python train.py --hidden_size=192 --head_dim=32 --norm_place="pre" --positions="alibi" --tie_word_embeddings=true --parallel_block=false --init="normal" --init_std_o=0.00636 --init_std_down=0.00636 --learning_rate=0.000603 --max_grad_norm=0.5 --decay_shape="linear" --batch_tokens=32768 --max_seq_len=512 --max_steps=3437
MLP neurons of a small language model. Each row is named by its layer, matrix (up: input weights) and neuron, and shows model dimensions 48-175. Each number is 200 + 40 x the weight over its row's rms, rounded and kept within 0 to 999.
After each neuron's rows, "fires on" lists the tokens most often at its 100 highest values on Wikipedia text that the model never trained on.

L5.up243,247,216,193,245,182,214,212,211,128,182,243,126,260,212,222,158,162,186,233,258,247,161,237,179,202,250,216,211,197,109,198,219,68,267,165,170,163,253,183,191,185,197,190,179,175,218,247,229,189,239,252,231,197,225,313,215,219,162,234,191,239,180,201,224,178,230,266,203,204,164,230,178,216,189,158,220,224,111,203,218,217,173,137,202,252,254,181,239,196,149,213,216,177,187,260,231,167,140,216,235,259,167,178,159,222,211,162,218,211,213,241,142,168,186,210,198,163,172,248,181,178,238,156,174,316,117,195,216
fires on: "a", "j", "struct", " J", " John"

L2.up115,235,186,203,255,146,154,114,162,137,196,228,179,226,182,261,183,190,220,216,262,154,195,168,191,197,197,168,264,249,220,192,224,202,189,224,203,169,279,186,189,270,258,291,107,178,207,211,274,250,129,236,258,135,181,232,159,173,305,218,176,213,212,168,167,242,215,168,181,259,223,194,209,201,208,207,270,168,186,253,151,109,167,208,197,245,92,224,184,206,184,228,149,216,105,177,205,210,256,188,251,177,195,290,231,168,193,185,231,220,184,225,214,174,210,251,182,274,193,194,253,283,173,113,167,162,206,213,170
fires on: " her", "al", " ", "sp", "ac"

L7.up307,112,175,242,216,227,170,207,144,201,206,205,133,257,235,169,219,226,158,200,280,194,244,214,219,181,248,215,220,214,229,287,113,267,188,141,252,236,309,146,149,167,132,220,158,199,213,205,221,191,172,193,258,206,181,193,197,270,208,196,234,268,151,152,227,170,202,193,189,196,277,152,206,211,194,264,182,262,253,208,186,223,175,186,231,171,206,164,218,138,232,195,261,203,174,110,189,171,247,207,249,146,177,133,267,241,176,194,219,241,178,221,239,282,177,198,217,175,146,253,200,199,156,190,162,233,178,174,212
fires on: " an", " un", " se", " An", "ant", "un"

L12.up304,219,200,205,202,230,193,213,262,189,211,277,294,245,165,230,197,202,200,160,202,310,218,229,166,222,207,211,222,140,247,40,219,246,179,118,152,205,178,171,222,127,182,212,177,148,164,228,240,173,157,149,318,251,173,137,150,157,221,210,187,188,156,208,210,137,186,194,256,203,180,301,216,194,191,208,132,231,253,235,199,250,219,169,229,167,164,213,185,189,176,274,211,250,207,157,146,243,203,196,218,244,203,126,205,183,198,180,239,195,191,181,210,207,139,244,245,258,193,204,154,182,142,193,210,231,164,229,154
fires on: " d", " p", " B", " b", " P", "D"

L12.up7,238,247,229,207,172,184,195,186,175,219,221,243,177,232,228,210,240,242,233,269,232,141,179,204,199,246,282,186,283,197,181,201,205,155,247,154,176,253,198,164,174,215,167,185,176,174,215,206,138,195,247,151,224,138,219,99,161,167,182,223,174,252,185,176,162,223,201,208,194,221,241,180,249,194,226,196,276,198,268,175,233,173,186,209,218,200,153,212,176,145,157,238,244,206,182,180,138,177,233,244,202,226,234,184,224,219,203,234,258,91,245,179,223,251,160,188,191,235,131,146,121,208,243,265,266,158,185,226
fires on: " w", " cm", " in", " mm", " long", " on"

L5.up16,102,185,225,188,246,187,202,168,160,154,210,198,264,283,259,140,196,210,111,243,186,208,166,199,166,201,195,253,194,179,198,164,182,186,167,159,217,208,180,168,218,195,227,167,245,184,199,215,222,208,209,173,237,182,185,220,254,221,222,250,188,228,236,217,218,231,168,260,225,287,241,258,226,110,187,200,184,169,164,205,165,267,128,247,188,171,210,159,127,161,160,246,252,145,229,243,179,136,195,263,244,178,198,145,151,294,136,199,143,167,219,191,189,199,180,180,184,168,148,201,172,231,209,167,215,157,149,225
fires on: ",", " of", "che", " Mc", " =\n\n", " to"

L9.up34,174,194,224,258,174,215,180,139,176,229,201,223,195,171,264,237,135,281,227,167,141,122,170,171,228,211,167,214,186,216,228,178,158,202,191,201,287,150,225,256,184,151,196,131,212,247,196,167,211,196,204,252,229,99,211,123,238,167,236,204,213,199,228,166,133,302,234,246,179,157,179,144,248,230,307,251,196,178,201,230,231,244,147,272,176,173,135,181,198,236,205,223,206,173,224,244,148,194,198,227,213,101,251,269,130,193,80,193,231,146,168,206,201,269,189,201,217,181,185,171,233,177,219,165,231,182,144,208
fires on: "N", " N", " cons", " n", " not"

L2.up212,195,197,252,229,195,200,194,235,204,150,142,222,193,267,213,156,250,99,208,247,191,154,150,171,160,187,229,263,222,231,237,231,135,194,149,237,203,177,129,166,224,186,200,144,252,280,198,161,235,222,189,206,237,225,241,175,200,149,183,154,192,178,255,204,169,261,226,223,155,180,176,218,232,201,236,211,253,213,199,234,116,206,159,214,121,175,147,106,169,156,168,269,267,227,268,204,213,182,283,199,266,166,144,257,178,195,158,191,147,174,223,264,133,206,139,193,195,202,188,173,200,232,181,207,162,133,163,270
fires on: " to", " h", " g", " cre", "che", " at"

L7.up271,176,139,226,216,129,205,254,161,204,251,232,221,204,258,250,230,89,241,245,209,194,222,201,170,219,159,203,159,161,260,233,194,211,230,160,193,210,149,148,196,206,237,201,216,182,152,226,205,150,139,185,291,192,197,226,142,321,247,164,184,164,195,173,182,152,257,154,206,136,160,179,294,178,279,193,199,152,138,254,134,165,266,123,241,215,155,183,199,189,274,203,251,191,218,212,137,207,189,254,210,191,205,171,241,254,185,138,152,238,202,228,211,246,261,211,185,217,150,138,273,129,233,207,236,237,188,146,158
fires on: "N", " g", " N", "g", " +"

L6.up367,151,206,242,240,199,164,251,197,159,219,178,189,249,178,167,142,199,182,135,224,183,244,265,162,112,324,241,179,231,198,168,234,215,222,179,268,217,171,180,159,215,173,258,173,206,225,188,185,185,185,233,175,247,180,236,106,223,142,243,254,179,178,208,199,277,185,192,182,203,177,198,240,198,265,238,285,208,207,183,160,247,185,141,187,216,177,228,185,233,175,150,159,154,204,222,179,191,193,241,185,256,152,239,202,196,279,166,94,232,162,121,234,207,165,181,202,204,180,209,223,220,237,189,118,229,207,229,212
fires on: " j", "om", " bro", " bu"